config.toml
norm_place = "pre"
norm_eps = 1e-05
positions = "rope"
bias = "all"
init_std_down = 0.00372
lr_mult_down = 1.5
final_lr_fraction = 0.0
batch_tokens = 131072
doc_mask = true
train_tokens = 904900000
MLP neurons of a small language model. Each row is named by its layer, matrix (down: output weights) and neuron, and shows model dimensions 48-111. Each number is 200 + 30 x the weight over its row's rms, rounded and kept within 0 to 999.
A block is one neuron, or neurons of one layer that tend to fire together. Before each block is what it responds to, as a language model described it from the Wikipedia text at the highest values.

Responds to: Conflict and power narratives
L6.down1498,208,187,179,240,211,161,233,199,218,181,229,152,276,174,299,182,175,121,223,231,184,218,222,222,197,212,192,231,202,155,180,138,156,225,190,236,132,208,231,226,220,232,223,264,224,231,218,168,165,204,220,232,177,154,234,202,237,236,179,190,214,228,207,202
L6.down1688,190,199,134,249,190,244,197,237,140,255,226,191,198,142,218,208,206,202,152,198,205,252,230,211,171,178,176,161,186,204,180,174,206,247,198,202,198,260,219,238,165,209,180,260,202,185,226,226,173,193,178,233,261,251,185,208,180,248,182,240,238,228,171,218

Responds to: Mid-name word fragments
L7.down676,202,205,170,228,182,186,230,201,217,207,224,144,135,254,175,221,180,193,189,224,187,212,178,205,210,197,196,200,226,205,240,194,177,199,205,215,184,223,188,228,271,206,192,182,200,224,240,221,190,237,224,196,241,172,198,162,181,215,187,213,194,209,251,222
L7.down786,228,260,179,211,215,254,202,270,233,154,183,177,220,242,215,193,220,197,196,177,182,199,242,169,190,222,212,236,192,196,170,222,182,207,141,220,174,206,231,215,211,189,281,201,217,196,254,236,203,199,252,233,165,217,204,174,224,206,201,172,200,225,207,227
L7.down821,225,195,167,182,194,162,249,238,148,258,238,191,230,243,161,172,242,175,157,169,207,182,199,221,200,204,185,235,275,225,228,211,183,218,170,189,200,173,184,179,215,157,191,236,161,233,218,205,192,171,214,213,185,195,140,178,223,271,181,232,209,209,237,235
L7.down1418,213,178,215,213,198,178,207,189,205,165,168,198,198,213,165,196,187,207,187,225,203,176,216,174,255,270,205,180,175,189,212,190,195,142,181,235,240,263,194,204,248,156,192,237,214,179,204,250,205,222,207,219,238,181,162,224,229,238,199,225,157,140,225,181
L7.down1733,155,188,207,197,273,194,191,195,175,221,204,252,201,214,166,227,172,167,185,207,212,157,196,231,197,196,227,184,208,210,197,208,138,171,174,190,199,278,224,201,153,193,203,187,192,191,205,186,208,204,163,170,231,159,207,187,262,223,174,242,135,160,242,211
L7.down1738,248,261,180,187,186,188,206,218,193,212,218,196,196,205,214,203,190,132,207,183,170,222,250,211,168,187,206,183,216,217,243,140,170,227,206,192,168,172,229,209,200,226,222,186,195,222,166,248,187,194,180,248,199,230,182,254,233,112,232,220,157,216,162,217
L7.down1762,235,171,194,261,206,234,221,160,211,149,199,200,179,221,228,227,195,271,207,169,211,215,160,212,165,222,213,208,238,166,196,188,178,253,205,206,229,179,164,192,241,160,189,199,182,198,182,233,192,179,204,193,162,203,197,235,273,214,228,159,206,271,138,197
L7.down1790,208,222,216,186,230,182,231,170,229,219,169,197,211,257,235,246,209,196,183,174,180,198,199,160,202,208,202,220,159,197,198,212,185,170,145,241,186,166,240,191,194,238,209,211,168,224,244,164,175,222,233,223,174,198,223,226,226,193,219,188,173,161,221,223

Responds to: Mid-name word pieces
L6.down711,205,260,197,194,212,175,231,219,168,220,210,128,142,266,201,200,200,197,187,198,211,142,174,192,205,220,178,164,202,195,208,215,162,206,169,213,217,264,212,185,261,246,218,213,198,236,246,270,183,218,226,199,224,250,223,183,223,182,193,188,232,234,193,207
L6.down1321,223,172,150,198,212,150,230,206,208,220,195,179,197,251,203,251,217,188,176,215,180,159,243,180,201,235,211,245,218,201,199,190,198,210,213,211,230,258,169,237,240,221,232,214,211,206,247,193,235,194,214,209,216,200,209,193,203,208,166,235,206,249,227,207

Responds to: Argument-slot openers
L7.down136,199,143,191,187,274,212,225,170,198,227,205,229,262,227,186,182,207,242,140,207,232,161,179,229,190,214,197,244,211,159,213,200,212,229,144,238,208,215,194,217,131,175,246,186,213,195,257,144,242,233,192,229,215,235,211,182,171,108,175,179,226,198,200,187
L7.down379,227,200,179,177,257,191,180,198,224,177,192,255,175,168,183,188,148,199,177,247,149,180,197,146,181,172,236,152,230,224,212,251,206,223,194,248,192,162,240,183,201,133,204,241,269,219,216,140,169,179,197,182,221,208,179,226,150,244,205,179,178,159,246,173
L7.down446,284,227,219,199,169,191,216,213,197,184,203,223,182,180,186,207,211,206,251,203,174,169,211,211,241,165,229,234,232,240,217,183,210,174,175,208,229,156,262,221,264,192,186,212,222,199,140,177,169,203,188,173,193,210,248,167,203,217,193,218,230,233,183,215
L7.down953,289,170,170,186,171,202,200,229,263,198,195,203,196,238,157,231,166,174,212,226,197,192,228,200,157,192,202,156,181,152,220,216,211,200,246,247,192,231,221,197,181,187,219,184,180,226,236,185,219,239,168,230,201,237,195,225,262,186,196,240,168,177,186,194
L7.down1127,230,222,286,164,205,198,167,200,188,181,197,231,242,214,122,254,134,155,191,185,130,223,215,196,189,156,199,191,231,191,256,200,237,224,227,263,218,172,256,136,240,163,175,202,173,168,174,187,230,204,242,187,207,193,176,161,211,200,159,193,194,199,204,234
L7.down1358,232,233,191,215,206,248,207,199,215,192,167,211,230,206,209,217,168,217,135,230,176,184,185,190,216,207,166,237,170,210,239,162,231,190,203,178,231,195,190,232,186,206,209,203,179,200,222,218,266,251,233,186,216,194,210,199,169,216,187,178,215,165,235,166
L7.down1533,181,199,179,191,245,169,188,237,222,161,228,173,252,219,201,228,172,208,198,215,178,181,219,190,210,241,211,145,231,226,260,237,160,190,252,228,178,235,186,211,196,226,244,221,234,157,218,192,216,126,158,154,144,176,155,225,196,219,174,179,203,235,162,171
L7.down2010,201,213,192,227,180,189,157,208,187,201,180,143,185,224,229,177,192,223,208,200,248,234,241,181,264,230,195,190,123,266,224,211,230,198,188,212,212,196,173,195,224,181,172,256,174,217,197,171,210,223,172,178,175,205,173,172,175,229,179,174,220,211,208,197

Responds to: Means/manner prepositions
L6.down1115,186,225,185,195,214,175,148,161,213,198,171,178,274,252,165,209,198,223,175,235,148,171,238,199,151,194,230,234,209,198,232,198,247,222,214,224,191,237,188,222,199,166,207,195,196,199,234,121,218,199,227,172,221,238,185,226,213,185,199,237,187,178,169,283
L6.down1887,219,156,189,208,227,246,179,227,198,196,174,222,232,209,155,220,204,218,242,186,206,266,201,226,239,242,163,185,212,203,250,189,202,213,231,193,224,139,208,255,149,170,170,166,195,216,199,173,214,225,252,196,230,182,194,206,164,218,165,151,258,150,201,212

Responds to: Mid-name word pieces
L2.down570,192,205,189,222,103,198,169,186,192,205,169,271,234,209,218,182,179,224,121,144,207,209,189,178,207,193,170,215,162,213,210,154,204,162,194,186,204,230,175,197,187,223,241,213,161,253,204,192,161,213,217,201,223,196,187,176,209,161,185,224,202,222,215,202
L2.down766,135,197,230,206,157,164,211,161,198,206,174,209,264,244,124,235,188,215,157,228,153,200,224,170,163,217,155,206,156,199,168,132,198,213,198,219,223,209,195,211,190,185,208,196,219,206,226,226,189,197,174,156,176,168,220,201,197,183,138,199,212,189,212,237
L2.down1437,181,218,196,185,191,163,201,181,237,190,239,157,220,218,181,216,216,188,187,263,181,234,189,150,181,196,178,240,223,216,176,208,191,175,177,180,166,225,214,239,206,198,186,205,217,159,200,210,199,217,245,177,228,151,233,219,209,189,179,172,170,193,252,156
L2.down1570,175,218,221,196,180,214,218,200,216,203,257,179,253,186,159,241,229,236,213,226,192,216,183,204,192,152,201,202,218,199,198,239,233,171,183,202,172,212,162,276,260,232,170,149,245,219,236,159,254,198,189,247,198,211,148,141,210,178,193,153,225,192,203,203

Responds to: Separator right after numbers
L7.down222,210,209,192,230,216,246,150,229,196,151,228,184,221,186,217,242,198,190,189,135,235,260,255,203,135,241,184,187,244,270,231,186,188,177,185,186,201,209,187,206,244,193,198,217,195,202,219,187,175,212,182,251,207,226,190,223,210,246,189,177,142,142,146,170
L7.down308,237,166,224,175,200,195,184,210,200,200,221,209,184,216,173,178,180,173,211,233,203,155,254,213,237,253,204,161,208,166,169,254,198,199,183,153,152,154,259,237,190,201,230,178,209,205,201,197,179,194,217,193,202,217,178,191,162,229,213,217,155,205,209,229
L7.down527,180,125,193,180,218,245,198,187,165,135,189,199,192,207,236,173,193,193,223,201,217,178,152,195,194,197,195,183,174,196,164,186,207,209,268,217,233,206,129,229,208,165,181,168,185,194,266,194,142,175,139,205,188,217,227,263,191,141,183,155,163,193,166,249
L7.down940,198,248,199,149,172,198,209,196,201,227,200,224,184,189,203,215,225,152,279,169,169,230,207,168,199,179,247,248,166,217,251,186,239,183,219,169,226,221,231,201,189,179,197,223,158,236,206,184,272,180,186,176,166,201,219,236,184,210,213,247,256,156,184,225
L7.down947,184,187,217,172,214,197,215,179,242,186,166,140,174,207,236,191,181,215,246,171,201,189,262,206,163,180,186,240,273,233,207,195,181,200,183,176,209,212,161,213,183,225,159,173,188,186,278,168,165,204,177,250,227,156,196,228,186,180,203,165,192,217,232,150
L7.down1100,172,164,202,271,174,196,261,192,199,182,169,223,167,190,171,227,209,149,212,242,172,174,262,142,202,202,256,191,241,211,215,188,220,183,143,201,171,203,193,140,146,214,186,200,178,190,233,110,223,198,198,227,131,182,204,173,226,250,252,152,109,178,162,161
L7.down1484,193,167,239,252,168,288,196,220,135,204,230,183,157,178,221,183,226,169,204,237,167,198,180,160,235,193,194,183,243,187,211,225,208,148,253,213,189,194,151,201,185,197,188,205,221,229,225,195,213,227,176,170,206,88,211,213,204,162,265,143,135,213,191,208
L7.down1837,225,225,242,191,237,169,226,175,210,233,224,209,251,259,162,205,231,215,234,212,201,223,176,181,170,252,124,204,192,190,155,226,220,191,202,200,185,195,224,166,203,218,195,201,203,217,178,216,172,183,256,206,152,208,186,190,196,179,171,252,209,205,195,183

Responds to: Table row line breaks
L2.down642,231,203,166,188,220,238,223,209,190,169,236,193,199,218,215,181,218,235,157,250,198,252,198,162,170,235,149,240,210,197,238,196,250,218,266,216,212,174,209,228,232,201,220,203,201,205,223,197,257,185,207,204,172,232,284,232,137,230,195,233,181,209,216,180
L2.down658,204,236,190,238,154,224,153,226,194,194,299,174,195,251,166,227,183,227,238,197,210,196,176,183,163,174,180,219,207,223,168,194,194,208,172,205,207,194,221,199,168,267,158,212,170,179,233,240,243,196,224,183,128,185,160,244,223,179,175,222,156,208,218,198
L2.down1615,279,205,220,192,162,177,141,179,211,232,231,164,231,202,222,196,197,270,220,186,176,250,158,218,199,214,170,246,227,201,168,246,192,248,170,194,205,216,225,187,192,224,190,179,197,181,157,151,227,154,218,206,183,185,200,158,223,240,224,186,245,215,253,184
L2.down1977,221,181,201,261,239,137,189,221,157,178,226,199,236,188,196,179,229,180,222,172,212,222,182,214,213,178,203,252,194,190,197,210,254,171,240,140,164,240,238,153,216,270,205,207,229,234,192,196,185,202,201,192,136,247,227,170,230,176,191,164,228,197,210,210

Responds to: Military action words, table punctuation
L2.down737,193,186,187,235,154,201,173,224,263,194,151,217,168,190,163,250,230,246,226,152,245,251,239,157,197,164,184,201,195,241,216,234,223,181,204,201,166,149,185,202,202,241,194,182,137,209,232,152,196,232,179,195,168,225,211,215,169,193,152,162,177,198,172,221
L2.down976,194,147,151,215,211,197,202,218,151,201,227,263,204,152,206,198,179,173,178,195,175,179,162,205,215,194,157,169,210,213,194,238,184,226,203,126,162,160,157,246,241,180,191,232,262,257,154,216,133,181,210,191,208,234,204,188,168,232,181,143,208,249,175,173
L2.down1097,200,252,150,242,136,242,149,202,230,200,198,164,216,221,184,239,256,203,178,271,187,186,146,156,205,187,240,140,177,162,174,216,196,217,271,230,187,242,214,227,238,230,241,261,237,196,170,205,229,209,222,235,158,161,201,187,178,181,211,100,210,121,181,162
L2.down1712,150,199,219,223,237,237,186,191,184,193,154,190,230,206,238,192,234,166,151,242,283,184,164,196,214,192,228,220,226,217,185,216,210,166,191,199,243,196,196,208,195,268,206,162,241,187,196,185,216,210,207,193,187,201,155,244,205,230,227,189,209,211,126,164

Responds to: Military troop context
L7.down87,199,203,210,141,218,226,234,176,259,196,184,210,217,209,167,242,236,243,219,146,157,238,204,237,188,233,226,235,188,266,175,209,180,198,197,174,229,165,179,235,260,224,227,254,223,229,205,208,161,158,231,234,165,227,194,199,207,185,214,234,193,176,196,189
L7.down434,210,142,134,192,235,223,201,228,210,170,154,203,216,180,217,194,165,146,155,202,210,193,220,189,191,214,214,165,238,176,227,179,185,216,200,198,188,191,258,205,185,202,211,263,170,241,185,216,191,180,134,217,212,204,197,205,164,217,182,136,184,251,208,192
L7.down829,209,186,241,211,204,148,207,161,184,236,247,225,195,262,193,255,223,250,201,173,256,258,128,212,208,212,195,119,195,226,183,272,205,207,168,241,215,222,255,182,237,200,237,246,171,228,254,202,212,203,166,168,232,245,188,134,224,139,173,234,226,164,164,172
L7.down1259,144,209,236,176,216,112,175,215,193,152,221,140,209,239,246,222,167,208,203,193,216,196,217,195,218,166,223,156,242,202,198,212,189,252,192,148,203,179,181,208,221,185,211,204,195,217,188,198,169,213,220,177,204,190,232,225,193,183,155,212,198,190,191,216
L7.down1365,214,235,173,220,214,159,155,210,190,137,164,193,183,257,269,139,210,182,201,203,170,197,229,274,160,143,174,200,207,152,163,188,249,237,202,231,196,180,180,133,170,196,160,269,218,202,194,244,191,195,203,227,228,205,146,235,234,260,230,167,210,203,192,204
L7.down1489,177,212,220,187,193,174,220,155,191,231,215,217,188,247,216,212,165,221,184,249,200,231,186,217,163,229,215,196,176,198,150,222,159,218,224,218,119,172,199,198,199,196,190,232,179,266,213,200,243,232,241,257,196,161,215,167,171,210,161,193,186,224,122,209
L7.down1681,173,173,210,176,214,189,224,177,191,193,202,215,195,211,258,230,161,117,176,186,195,173,188,211,168,111,189,162,236,185,201,244,227,278,247,169,205,245,182,240,190,235,171,266,252,237,149,175,207,181,198,173,165,170,161,228,184,165,165,195,221,175,197,191
L7.down1949,171,180,209,183,218,260,151,165,184,191,163,220,220,173,143,178,180,186,201,166,193,216,177,216,178,194,173,228,186,204,150,236,166,213,198,224,187,228,206,215,163,180,218,229,219,184,162,213,223,179,230,215,220,195,148,234,180,151,201,176,162,249,229,227